python train.py --hidden_size=256 --num_attention_heads=4 --head_dim=64 --intermediate_size=1024 --vocab_size=1024 --bias="none" --init="trunc" --init_std_qkv=0.0312 --optimizer="muon_variant" --beta1=0.9 --warmup_steps=200 --schedule="wsd" --decay_shape="linear" --train_tokens=137600000
MLP neurons of a small language model. Each row is named by its layer, matrix (up: input weights; down: output weights) and neuron, and shows model dimensions 48-175. Each number is 128 + 32 x the weight over its row's rms, rounded and kept within 0 to 255. Numbers have three digits each.
Before each neuron's rows, "fires on" lists the tokens most often at its 100 highest values on Wikipedia text that the model never trained on.

fires on: "m", "(", "s", "iti", "-", "or"
L5.up997:072127126123106154132089112077084122146127152094168156152185121146123112140159131090196117095161132187135129145113113093130104091213126096141165106194158147118087174161148110115169129104100185110125120130083132200096185129113132131126150080115103135108059169087120120108118165125102108124149124118104136130108132129121082072163077138131116144179120088123044125142162169146205146178139
L5.down997:145124134124079089101087127160123081149162111119178137125103118161126133069178074153081189093165078081079133144163134110151195173060121179135134172113136141171135117114111157092126097097122099187122149151109107084112114150118075115127128171102109128097168192154117152171087099066169154128151117121122149136141158132144091149090159072097142087123135146106225107111154109163140115119157

fires on: "at", "e", "rit", "i", "at "
L6.up148:141100136107171177130072109203110170122165113089089084181121106102102101154098097155144162153111174100143142133120140095082139148104081089113146100119093137097216127135113137143124201162129141075101139109137137193128135151101105151163109146156155154093089142084133142119091113141113130122144145168082115080182090126143131121141159118119139156095107115180122102157233120119189190111161
L6.down148:144084117107069108131111164147106173106132138160148109167096136116093186161054214123165105138148166129052138158125164132097154094054118179176143052129172110131154168084154135129162101172147132129174073115062085107093125178117155107106137151123098149104164140096097154085109094149116117173150121139119155136075110152083126107093104134146117146154140196131160123145140119110223113114167

fires on: "ter", "er", "t", "al", "ad", "es"
L6.up455:156147141101144159150114074130149122141215181103060225172172099142095132073117084090135132124122149133145131132188070168113091108110139099143150126129111072108199137167100106103153073095132103114086121090087113142150090166100123109173221098125127158075155109096136079174131138154146073079156101169128098111143112149126126135105131145084086163130128113152170113113128081154106107151132
L6.down455:135130133114132064099136104132149108122151177123172103124054152107120192196124124168114105175067098108139116097090120084147124125162089173150118138089103181111116129131069130088128173072155173114079103144117104134132138131174121121147157155139130111152103175139193099116112177115099121133102081162093143140105085093157118086108108124161134047144119111164121141144174148102121158125090

fires on: "of ", "$", "un", "ver", "x"
L3.up694:125128106134088147109086083109092140091150071139154179132186103171115121134126167151082129115190154103158155149123113146119150131078058145206196114085116127136064155136121191105099185021145130147186120156132145166147159102133149079119114099148120105092106159198094200095175180130155141076113172131137096151108115171142154157155125117102153129168148119098075137108135162118124148109167
L3.down694:092109143119112068152172066055096130113119106094148120173134166160104099094111151163081075184145118114114158111134095173113066120151208098131149120146163098094151046115112193174121124103194123102132094137173177148136158158095124133136154153135155077133135060091117129125111151100169151166084116177131090121046144104121099139187146129134108129153105140132131113153163175142164135070115

fires on: ", ", ". ", ";", "and ", "."
L3.up502:095139171093150119174123094164137151095124112153142146089166080131098170143114095170078087142054077187122114111140131051132155128139153151116116098153137151053141112171126078105113161123113159177123120071093125113134072142122113154157158142107041199128141133118136188142187145153120088144163134113167217114131134097153083115115154131097108147108099123108100167126192117119117130140120
L3.down502:151137118179092107146133198089078111094136169131151132136118139168189114114146096093127178113169126091187154128120138149081124058159079179127111124109105118196152121036140222132159119190181141098152142140130114131146132129136146123100113143130144078170144139168095125128131087183091146043118131105121081185137084172137128105139133166150171083141112133131086122118122117144111145150157

fires on: "an ", ", ", " ", "ern ", "s ", "ay "
L5.up879:114101063134100147109156167172103083147109155144128154183104098085124142191141106070138110110090116110131112102129155154111101150139089133117178156119119130107130138125087110114105133170116138161175128161151083153097213116121108062105145154098102106085151091181171111115113162117120112172096184105144121049174145183117138094157092143159178094075099107164142130121169121126144163149106
L5.down879:074103170146122129183168104175174112055132080129134137093143182149157130081130133153132103091087087165188135127203103087142165098145141117122122104063125120062099172147103172191191113094096101120119190096130118121182136166130112139094089109144095151143166090123085144149197081076127185084109137140094208157102144070143154119139129143143164128161125096121091069141183124112153026129101

fires on: "im", "m", "ill", "\n\n", "(", "ame "
L5.up442:143156113169067187142068113114091114150108153105155116131122128133137156157123144112148179091144079082123091191089077114172100088123138139120132081109190078094101146187085185164123227082097118105123205137072103181065124131093178125093114113164155114115132111155119146163126159087121105107119079122116075072092042134094135122184146136152129168134113155091087094118084178140140099118153
L5.down442:140125065112081084178123078107112068114111096136169062151169046096087120171090112117121117122102119148113142112149176124178150141149130198124165129122135145180115126116122248088079118155064134157172130122146098126125137096130224163115110143176107093100166125087142168153110101099178133155141183102155130128114160151124086105128115050115162134166121132119141155090144121105166112112193

fires on: "| ", "cl", "ere ", "$"
L3.up576:153148134100191150122163112136127114123158129044136138114124201123141122111163152160098157142103101144136127174153162168108123090200090067145220123132084105116138134121057107136169130137125139160084086111124114151137109142099083099110180091086109158099115094088142115112118108137163129140187109099137152155118150107069185127118147112140047135096116083167133118142140185121115117099113
L3.down576:095152192109105116136203136139211138184151150131152105098144149181155118130168111132108163136092143082142086139132154084098143117173096129170175112153087152107103131176108052037144115163152118156156144079114112118129163123160094071128125139127109131068129166136131166136148103094135110125107109131099146080135186173079062179124182157183178101133069152164127158116149142109113111095118

fires on: "s", "os", "d", "the ", "res", "S"
L5.up193:076140128078103138143151159128148108120124113070102129112088111118198110091119145131174127148123113161126142150172185126141123138137104105204121216150096110124106116128113194108110057150080115085134086083112160104109151116090133155133082110065156116148140072144116149103139106166092184104160131079163157107133153116150172173142151102133166149159149117148085111116184180106150101152080
L5.down193:177133105146137138143094082151172162123125148144141077128070155089139116142144196137068125096133108130119181171094138151076154136153154103091093112127163135094113167153142122124134167196146101071118090128085155138121157097159184156166145123161093159101118094086133146116131161132154115092112176123180114157164171104141115153095128119085140135076126133126152143134056181146091107193102

fires on: "ou", "an ", " ", "-", "el", "in "
L5.up482:115136163130052156126132190126104180158141144124136193114174133095076141142119092102108113090120129068173134161122059166097111125157203121120083150135136119103078079059128142091112104143125129135156097187114149129145127096103135114136106197146114118122126146181133121101093150134134135091135150145124167112167130175141137122079105137119085089058107158094130190114178113110175204135095
L5.down482:125096085133128091175190118098159105146128105133072089181124095138193141097129138107138112063140167158121115059184110076144095090135116134132139123080115155064173117125094151159184132173175085102084151075132123123076134151154088077202161130098186131126162108085094101130112070139095108128167131119119040096140115098107111130128137117101128191179133101161150108113113131187130096135123

fires on: "s", "e", "ed ", "o", "ra", "f"
L5.up408:086161143101148148115144140218143076182144165119117168068155116110107141136083108087069100093127163105120181106122136083146129147097062070120112119154179076170074162106128129094076101087124199093150133104029155133128124121124168159128113135142169149071165125074133146131075097126093124166107096184137113104157129140127145099087103123109140118090066101128116138125161126100150122142105
L5.down408:121102142136165134158114101110069063145096091098156108124159179124104191086189099127171190194117125162141123059112127059139131147125144105120166143121100148123121129089085093157153121161139108106117193150107121132087115155139216152103117128156143128192085084190155115172126121154166124184111104168138060111139140086159166206120088137140165088215152159093141068120149192161130088087139

fires on: "at", "t", "b", "es", "ol", "bo"
L6.up585:157083136166158074146077066140101129110111183114135125067148135093150151161102112128086119194091088135131107157153138125129137136123083181121113163137109109072134124180084132085128133093106136091145109081106173120100132156099126099145164115078134161176063163092149097115111105166149120130111098144132134129126138100145124104140086129103110126174100105123191165146133117056141165164089
L6.down585:130139070153142134156197110109167095078130204110120093121096126142147089168162165139111151100154142151151079170069099117139063132108093059127136123143158165162174140128155123084121132130163081072139176119159117164099108170110133105044083092066121082121179153127165116143126132136161131168227139107114093124112077146146095150130115110222141163083117134143131081187112169144102125090063

fires on: "ar", "in", "b", "ou", "ing"
L5.up32:094090068144141103145178141107147111163085152160150150129126126122179146101102127076162143189169135174046084110133130053114133114164142111128188130115129097082129137163191138092153176141115132125092154050164126175098161132073140164104122162110118091177109149149108127128177128097147114124135189171169141083143150144137115100144167133134144127199088091139125157138101112064157097129134
L5.down32:136133144172102120145083104132141077113188147126168147165197137145066171138144086159110145105150122146101117173118160126163111176132100167153194153125116199114131130098173111161182189149190127133152165092089107132107115114155184127160129108088134184150103134102131122106157136090176152164164078126156187101170083087142089100158087154162140174110086134054085054118136148152093180155135

fires on: "in ", "b", "at", "mat", "m", "B"
L5.up587:173111133051101150100164032137083080147181119115123149160123109128133158120105104101099091147145082125083087132103105151179169161140164197120176100096082136081163107132111163062097129108146147204161123113124176153141170126134154102157085142083100135093158142186198154059123098123095129077127109068088112072157077118125087117160172168120145105118161145161044137149120155130165164102136
L5.down587:130114107145129070177096081075094143124074124139127140122158144112130134101127123149165125123180104119097176121123122134139117158133147147091142138138144166131101078089134180095084162149157134129126147135148100115177153143194191049082099104144079122085146145117165115115106124194123091168120046091146148161130139162128119162118101079089158161125107159158133122111168120100114147126140

fires on: "p", "m", "l", "rem", "j", "end"
L6.up654:126167119118115081128137111132156119110149120105144089123117099102168111195111142120226105082154158089115109135116104155127098148105120076116131142143090117150171075153114103153181110133113202123109142086140174136135135178142138179084054190204129130103163117140102102096143156159088157109122161162120172098141149097138112149139107107120137127116111118080079168133073085101157169186134
L6.down654:108119074142146096136126137117137119141107113176087122070183090103148137115136162139145116071134157130166140151111077109118168132147145103095125103148138113144136087120166075083102147176119128102090193084137160120121112136131134091072107091171147188128191131073136157143103077143127092032079148073188122160175110178131151104106113160153103132093134129106143110114050136144137073146102

fires on: "| ", "publ", "- "
L3.up755:174096119096098173135168132134087128114166165102089091144095084068130108160151137100125112174140097088117116157147156179104135099153068174118166152111107112128112110101156176127116155097107115073121134153136135167127149165147111157161083131135106164095167090133153076131162138136185135105089103097164166140164143164116146136133155166085171132121217080100101103114132135165091099150071
L3.down755:104131083157123144116163129176154119129107123069125126089130143127156152119067132130053142173133071095090064172180138172087116088141154105103112188137157103105131093081134139102138130153117053139094105086135166140149118112083123192158094153127089142095123143127101122070157061121144175162112163174094145152173117180117172098144070148100129120091142066127137149125135085067126160127119

fires on: "e", "gr", "of ", "he", "ev", "1"
L5.up157:124137143136126111040144093142128107139133119132074092155151127146114148107103084194074161108128134124144133202151098156091082124107073131153140118172108128121118092109112079162144178108191114147107198180151126074070106192127071121150101142122101133111187118166202122130105160168137143174094130143112144113159115172121171124126088133098111070167109148080110107154146164099171152091124
L5.down157:152048091153130108067076112097147149151103161180139082130184136155138172115061163134130133176165089070089173167146085084074171158104120139108118139147121089184134081113157121146154175084180130121104104178190107140103098188179156132147131132119117149105122155102200087098095135126105127120107138116125179147155121147131120139104146108111099124097204192191070154181184114179108175186103

fires on: ". ", "at "
L3.up142:113171138133158185127145152126172087132163133151161142141145060146121100128187151139157102171127157163161126128114117120144146151037116154247158154146135137018146152058149150140130125119126110130114092086134098179111097138118125121138169126133149120128158095090142152142153126114129128141190178128181135104179117138134121094143201105112089102153118233123105102064196180155081169103115
L3.down142:167123120172149119113110181159127070080155124085123172116151168062137187105101090145116145113124149153144105103184136127106097157112062095114100188050161118194167092042158183160138123126141123146098157131119123122096126093080181170183101082103115080194100119140049107180145124131149132129131122125113135131141128107124137095137112090086148116134139198122104089134114086180130152134105

fires on: "ur", "em", "ain", "al", "is"
L6.up829:099156081080100120096186098122121136097169135125149171153118120145069160134123172113139174071166127149106090104142117114072136079111068073080071097206076115096105161111209132113045101144126139069130136120143109099138120142145096087130167078159170065097167131143114104062139118086151175170152145127133168167146140152145177193119121117132168135108123161162070169080122125110106121141103
L6.down829:113144058103102122160112051125115133145123101110155126189067115132095096096162129163107122139148135131156105096103129183093134051099165167137136156147180123153117111134097170142158172146069132159107092090076092095135094159137124123081050129129065156109167128140159189173151152111154130091069126130097155152079119118155112144128132087110129090109138151117117109118141141173137108204209

fires on: "and ", "or ", "In ", "Car", "also "
L3.up931:118113142129110212141135130216150166160080097121160187146131075090116178157162180106096081115141133118088122146168146164119053085141100137135106097146173106096087111190068168110139123111133138132149136141131108065146096105102185115159161152111129144102140111103138158174157131070105149102159118117154115123146154141068117129081116154118167061118156113122136094147143150108157159105135
L3.down931:081126151186133106097149124167201101130153147098136102132112166146165054100110162194155147160160146130133089153140149137133064118143201058113093136114101142116118148142125114156159158087089142154139178128138096146134120097140115119158119125096089144183103138116138118088075100155118134116102163096146162151159106087132103111177182092119083106136150186084111170150100079036097189072150

fires on: ".", "; ", "|", "0 ", "| ", "h"
L5.up815:127114116147133175073122088188092138148127179155129109117148167130191108144107139099051118115151154176082098138155161073127089079150057143147136112129175158084164076082194113128077131131070102101093174103115111145121140116117130114154165146175149152153154114103134127154059127167129121161122090077131127154085141127134094126133079148153116136058158131158120136163125151107083148129162
L5.down815:108177151133104105127168142141105142144166107071116129128149096132097119158206060128216157088132150120141106105120118116138179177106117118159142147084158109129126180132094178131107127138133166127129118131063160095194141151160153156120057068111130133120087085137143102132068149129068101089107114145138120073109138110118058137111129097116080095183110170113091160129154143112144138143184

fires on: "p", "l", "ap", "H", "an ", "comm"
L5.up367:118098079094114088116126084183124116148146176181113148062130099093136100128107155068156105118115140161074167137214147129136147108090132056127117149127112078112122111137129136133116155195098152090140112122132164137071102149142169108119029100113164111136140124149108148113152116148116198176109125125106154215172081094151099149065126117096100171078099130072082112133112123163140132135140
L5.down367:143147140137120169171086190115172158151144081097140109138151130094102100049089157137151114134111110154135102126082107163090153111146126098129151120179123131135087081198118139183155111119123120149107115141133087109146118130103160092121095152122091110056097094091128087118105140131128121076156152116165101101100172138123142061085106098122081133177068154156175212157079096144104132140149

fires on: "p", "ol", "ef", "f", "af"
L5.up234:118161163178116119188111097153122156151133149169185097136164125139151140103142107087152143111124155127135126191160152099187065099031147118118103116097118136174148136129134085094105164174124173120193174126151181140170125140151124153144138143105106116137153085100082183077206069100106106095145172157112114082103126135114156104150134149115086077158139111132115117109145104135134171144090
L5.down234:127127085178156142128111145109118109163113140121126192145113118083114170121058150141135071190151116143139132073169101125132067092142126145199127146076130138126102197142104124127122104107151112118111101053115105120147150135162168142152173088152148130107080137128178129129113139162120119136106112132092092126132148120132103126155167109105149127111117139083096127086105089178122080116127

fires on: "f", "b", "al", "ers", "m"
L6.up986:121108133128208122151128150140147166132134148092110164158092145146093130197160105145128094126084117089157082052141115144114147123172141145115086115127156105168089159118172136089072086056104147170182122131106126161118230143163115158131132141143122142114150168156157117052085112122141143076141130115101110120099097108119131100148165140098149047113076090182115123108151182099150139121110
L6.down986:078122149153105152098109091110155165144130138126147104056152194148071057141064126158164161169111160118133136146135170150159133154101119159144155066127108132105109158094098102131156142150135175123112201139130146177171111109197173119115184095060124111159154060159169148154103188201077115115115092198170149128122170147143119139065168153097101100141142128103113113075170138101125116126123

fires on: "| "
L5.up57:146160101126144180160138064137121139174140134128087130199183142128164077172153087108047105171180141126132087149146171109104153127148038094104150181105129140153149138049145124127139122125121090172087132148152127163140148140122152203151072139164088166134111119122120091095100180147098120128114117123139136130089114158132097102159058153143116136152153186079121104125103160202109099164116
L5.down57:119122132102132101129129110104160154149117102126139139144178089155124139126121069171108140131151094115094136107171150147165187081197133134102119129104104177120149115108118112067164060114094111142096127121131113101139181119123127168157131086207069113099122148111152135140142151112113116155141155133138089127066132151075083132124118139107117150125137097137078170175096132085115098078100

fires on: "the ", "t", "e", "i", "le "
L6.up656:146116152169124082148141103084176106127155091134102132103144135106165084117128127138151106176134131131113170137141097102134138138184143099157109123088172187149170087100080166093155196203140119103154146128138132143093133114053079154189143098168195127111130102154175089119138171129151140066120103202123123138161051126173146174136139206121132067126051090106138100143202149116132152143154
L6.down656:124092135191130104135139148101156145113134147185130197160090096126164165117131131117210154186130139160126155120163101123074101116077109166112120084095137170164123109156142159162160090078152134098116164130143101106140093120117159116118085066118127191159143112136083152137153161118054115088112066150136130158141133134109175077126137133172101080167135113105130137111160102113155140139147

fires on: "| ", "; ", " "
L3.up811:132145128129128113155168141144136137148127125119117158196100081139140125082087114095158105196134120138164071159079138166118164121087086105120069233123147152137124135151125123116156170076112120108135109156107144150131186112082075185126104172078148118132146168158139094089147089065113117112103130099139072085132115118090152144098082161126150129081175163093144089133189134171062139185151
L3.down811:129130128149160126128192141080151164145113123110151101116148120152163142092085135106081159176092098111103100156177094155071159121136078094161143142091106148106119114096206116091101127169106097101083147138103110107157119123155142134139102071139083154109136154108144046050102095080106141185081138117118093108087203144098136089142081159132102151135130093076115135159122101054174114089071

fires on: "of ", "5", "A ", "an ", "x"
L5.up947:191117078170156073157125081160113179178176182149185121104151130184093140158101192132125084122152110081113139084087103078125098104123126125190138142088066085061052109066094167128123086081133090139135163161051182145138141206072131113136127148112110098087116101146172176116060151080124153139113156136123120128157131167174149088145165137129149129104111110075114148114145127126159106140176
L5.down947:095135168077127080174112120129137123173139151158101117113105143177149156141067027175099144132128138104131155082134189097117138156134069115154123107090138089130148110172140234105148124098112106093151114075083197095170134146114089119077112135120175149145147095167105157147113139108092137143055189180122136110117096112087126118136134143149116094185164155101182161118169152112150119140173

fires on: "es ", "ies", "ers ", "ations ", "tions "
L3.up638:173122135127159128090162080160151150160120114118070177081141148100137184112132130149215048154109198123129110156127156124146148089108075103137144098072105177145141104118082118132193105127118126118157114146102106061141124196108068146213086127099072081094119090096177125120079112083140104182157159151104088180124099134163110127110151179137136167119096139131140147144122120158138119143071
L3.down638:111056153118174113093139135156139100123158097149136173153158137148154190120039152087147106182112110164074093140118186096125164093166114138151132091146176142170117077130103069137123178122091132153137067133090058127131140152190151117152135106137180140131144160182134139098097086151139181131111152154110084155111124088118151137143146104124161119147113102140111095184196148173176084099125

fires on: "al ", "g", "ent ", "f", "ated ", "ed "
L6.up1006:136129154166166168169166149123157104157123090097125127111104148144163109104076085092033148119134131153151133153137155100127106136180151127137122136108159092128127178126128155133077061143100167144127158153086152130079196085081128127071143137092161056137126114131129178124129110162137108146124135203113089117058174171142111182176111139152117145090134081109110237151128093125135143111159
L6.down1006:125180122181119120186091113110111121098091099134139077121142114169134075152207137129144116141116102127176148094128141149151164085168127087045145145137115130141153105089059172157148171146165133151141187076131118108136118083126124159187078040106198153173169138117126124135176134119147140124102105075157086135120103105123134113085124120192174096139158187142115055124177151103073129164097

fires on: ", ", "and ", ")", "), ", "also ", "re"
L5.up355:121154137128174127133116056191156187123103099126229155167148116149099122168106188150106184133101127132090137168175147112120102153099163133133161121172157147156091128175160139136146164097164114128144173151136166077096146112075093152143108135116129170123136126144103152167130104115105139162107117138117182065086160171117110147106151169166144145080097123079115120148184194120144115150100
L5.down355:175127085118143120148075156123097158172126156171126053149199123145129130205134072140151135135116145152117120095122109173085101167105143126095189105192152174102123116132109227146107102190147131104100128116146063147108171115132082179114157187116175124116204079116128099126104095166121114154072128162165125155113112144165157115111144120157168164152082122044116123094161120150126059127087

fires on: "over", "s ", "fil", "t ", "Coun", "duc"
L3.up468:137122122129090141109147117148160161103129169078062153146106127115130167136205161145151170094146239117084159124092086146144160140139125131169134149133144184099135144127134119170173185083132092122130116129095127161090081105110104117121151155151149190083094162116102074109103149081166122141135109127114110145093131101147151089116113125149128102137113091107069123156165155190098156142191
L3.down468:133119146163118154111127092123161130106099122100131154159133121146068118104126202129152121121059156122051171099087119126117169135099134179124123115136103083121099135196088094146117132086124104126123158122156144121158085149164101138126150143167152090133113160081139114090175182064163089105169141096144104120138174137157152097070147090160158134143094138171084141112177177094077156204162

fires on: "f", "ef", "of", "- "
L6.up594:115167171157100165153172132132131095165118147143102158116098150099106064115106094153140123109142153155141147108113202118120138093073128131162167084114164122185143161153080129134081162136043196077137114136091114116122130083174124155148124115134145069144075122125158160114180138097093167091092152121154101048151121152090183116180128158067133064158126079125084138104174099152141105169137
L6.down594:125089111114096170089115112171143114116076126151166176096121165176129124133129189079161108138130129176143143108141137146121082163113105115174082072098131111143148134145112109140134100120115110135141131132111024152216191128158146141117160127115108098080092185115136139116162137119117150146146183100120136155222114173141107156101068098124095131196078135138146107121093136114091048074197

fires on: "at", "ag", "ad", "er", "ac", "| "
L5.up292:162100153181078183153124129178050086092160142106097123153163085140122098163171147119173199156160124145153149123152080156098158177134108107128192157105089147133156132168148151136184127117177117122109115109121144150115148125122153151107155089140089181110085148144039114158119120093152132110140078125127147143126123127151139159121154147107084159165149161081151117169100094113127106182113
L5.down292:120105171164156134176134152133164143144090144137165089111119160149103168165110181143162146116092164110079172156119154117167146112064091142154104169178100119155113106114136186172119119138103094098125131126133109162096068139158148126077076176122108060131141175121115122068145142035136108141102126127076114107133096129148084157082115172079130135148105114109087146127120143190097134086126

fires on: "ur", "w", "str", "em", "ow"
L5.up294:124142106069093116133172099111136121106106077189155151178095050102096132129112099100078167153124158139133111058089097096108124120185105072181069092166144152112151137186135101097111119139109157171167138114155137140128073066128091109096128138103143135096100085114133096131142146136128144177187189112089128123147149142191131121133100105174115165094138101203156173106093131153126126099136
L5.down294:076079105129128125136122112090197097140129097096135163177137080105167151161165167132122159147050161128166117159093144154095117044186165121110102125099083137147164106110121090123111146105127183150082123124066137091057161159143104155175176123141122086141099157120105124106095065139113137163142145131126063077152129087164041105060172121178152068166133165072105136149142111160130148153156

fires on: ". ", "."
L3.up647:155158141172043172133097108140140156122177155144145158096074020148126096175109161208138157152119152131199091145149159048117113122071144206219114119134120129063123132080093150144122124125125129130108159128164108138155126134131178183115193113134138128127139083092132164064117150160074120143187146129115105173124121118133085119114180119095099099117143153172108107104114174131085085068136
L3.down647:157140107157127138083109127118110125143174168132094166113149149119134165069118130130139089137114157144157127100160147072153111130121050174135023140127131092175130112050134065132144170123130137114041078131143087127078130124091130095155064079131157074160107137126090152178184074161095125150128192109086151127126088141144169117112118139158198125110092162087097085154118136154105131131156

fires on: "ver", "is", "av", "as", "duc", "sh"
L6.up194:140231085134142151104109170068164103058168157176090146119109108128138093142125112139139123152132025066121134100196162130174164125110114116163137151133155139158117119072085128174146114068147215092170098135099136124125121139100141119184134074056147119106119130057135099096098119096204138106192063102143110145090180094068175138134143193154140118114126157118098198185200103136166121181127
L6.down194:125147112178117070115112117159117080159168124113141069159137147181145121244095133133155132156127105129122086164103139189127170068184145104127118086109137171141099126179111170066100068067178087203155084157117110143112161180114147078154121157150144182112165184109096087098158146145114109134145118131128174193168137116110081082125130148103118054135137105129134069131123142101115139124162

fires on: "0", "1", ",", "2", ".", "7"
L3.up603:161134121137102147140143071125129150116201142159156162127104145099064104148111116103103110164137106092131080120157122069132153143146198222163144129140127104125126120091211171120131090060120074164119145139153130151084121192134115119124147107143087115122200075085155133116113074140112135096161130165157103150129138121135204096131147131133054107101162120123118142124146189124142087106129
L3.down603:165132114098113140116119169143143179147150144142169135090147172140140083122065145100149125156084112102142137132162064105112122113192131117222089107150125140192108140094096150125109074128115097153091122138127096178139155122130162143073112116119104094075151114129117124103187143146120165112063125207075151159173037136109142137128170141134179134156108139096148145176124142143095145111197

fires on: "and ", "to ", "or ", "|", "("
L3.up28:175133180099127182119062093158160135126144120159171142154110127159070087188198124120116119112084150090087101098156139102139106141113145134105123115131191122149133105064143084141152107111111098173160114140159127115141086176079136157119137122095130106111164180098172112123205159134151144115101124177154132082126111143064117128097130147133103089153136116066095092123120159079161177091161
L3.down28:068149103167132150096154105086125197191108121077087166114119119143153138110179132109114146109100110113128156118147132107147156199085182083159102128104103127089132146112119062101099122094139139107142176116114107128123157135096128123093151115131105159081087152091151134128100133137140175111159117116121171131114107120131068168213108086096128114128145170174099068098071155094115112090129

fires on: ". ", "ity ", ", ", "uc"
L3.up845:110143136150130157100131145123176110140105135085156196093137081083094153141156131109143081139032110180086129094173158059182167156089078180129146124178120098077149170124169167202094109093115148105117115149110129163138092096136123138120184121088131187190120130106169120121157109136092111116074093146053098083183135117131102101118146192102136141151168078164084108196178155170124120094121
L3.down845:143204094123155139143110152095101144053166157099110098181129169144091177149095113099147160108153143141133184133144064120109087151114100088108055123108113053143150147050117127124101123121100092115090118132110131096122115102091111203071127071132150116193155125065106077097201127116092137110125136076089123140145104102163123036141111184080157120110127143095134132123143081112061164129174

fires on: "ent", "b", "ing", "id", "ir", "reg"
L5.up251:122103178140111112092157162075109116146113146137134175121161111065113105030138162076173158159143145119139147128074111114138112123110110145156152214131100074134110187087165133157118152121136124171168119097138073158064144118119154154173127150157115098119119147123099168180190101069126117130117113166126178080110144072127095145177163115120148136158190094121108119078128144072156128112090
L5.down251:104103109093088100119180100143091119174134194117160129082141083108143114154116101117160183065193159083110132198126128098102157165091149132152117141151134186161132150132141053129109120091073097141122128167125092179147197145103210095171154147090137154135113133169113146108164139036095168103145115152120109139107139150083083108151101130135172093109166114096173103093131112130097112125125

fires on: " ", "T", "3", "| ", "a "
L6.up738:146116166110149153177104114148110108136084175128123140176171159133123091115112067073186123147094151099182161158166100076166141115134131164107211175150138112090094148156110144111129078144170079149110118186177103131141147107147123169125105163093088151110125117160154084089135152172114195104155084135143155086052115135103135087099102146137147164086160145140173150106142160131096137152091
L6.down738:159152120134138113131122130187126138141182152140146170177124114134149162134101092119152157092156139191129087126136181114106155115147127078173135099125139124128187113037167071061120175102141175126125138096096138096131141112147119170122113150163137094135100188150115160109142159156101154104144119164135148156093052091208139222108144082139039153132059097109126104150087098066116127159138

fires on: "b", "sh", "p", "h", "bu", "bo"
L5.up645:126107129169096119109134112156138138141131155126127125081139058130171126125098154111077037109139107080116151123116131113153090119166125119118143140134162144101143189190142160100121162117131158126107120104124163133126107162150156150177133080140102136144118100092068164149069116096081141093121089076137107064209096129156131092173125058157129165202147137117158157133133095067111123142143
L5.down645:150102154139148112113113173098155114114127126118156135118136164100133089136177090141120081103080093107118116129108183153108094101049127066131098163066092098133105128113135175121153153211096129084192071162127089145111118111105135118046143155179090155144128144148150124126124111165170091156136154129142134108157136153137114152105177143145183109158113131107093059168071128147131108158156

fires on: "h", ".", ". ", "e", "ach"
L3.up969:120158158098125114164116140148130176109136115153124075099126059105131112132141122171118128141100107126176122175138115108113122149115158109127099100137136173080127200106128138090120142132123165107095124108118173163138107096095124165150145119133084203192162052131117152152141169136091144151205155099153167124172100148129077141108137108144149056135149130075105123107111110151153106084211
L3.down969:071144182171111082050151155104082124165135155106096179127133087144133174092109121166144178180198138122148136122093137124122133158169043161122120149108083106123062171121113073085116133122136107113159173132120140101146127122141155171130084148141128068158163175156144117152155105165115144095100117087071084091103096091113143169157114147170114165088118112112104138105122075173163132120150

fires on: "is", "i", "t", "iz", "at"
L6.up173:094121155129169186118107133171133168131135119138126095166067095144132122130168082143098132128110217154167128058115130108125061071132167115126190102116097155161121116106110138113159092194143077127101155105082156158118197141079086115123044156112167116066119123104172108138089171171118115109143149110164185141171123130101139175103200134104099126107144110093129113096157100140083095184162
L6.down173:185161120177090120139116093123185168152145143110139156155117168143095132181073125112129076151102153087148077065122120144158153176146128126124145134158109078097154152180186112121157142122079121102129081130129123207171132163146111120140124197158169124166110130147162121108131135166117092152078084111146183106088057169100119105143137156148145143106141134120075147162112074148175148149129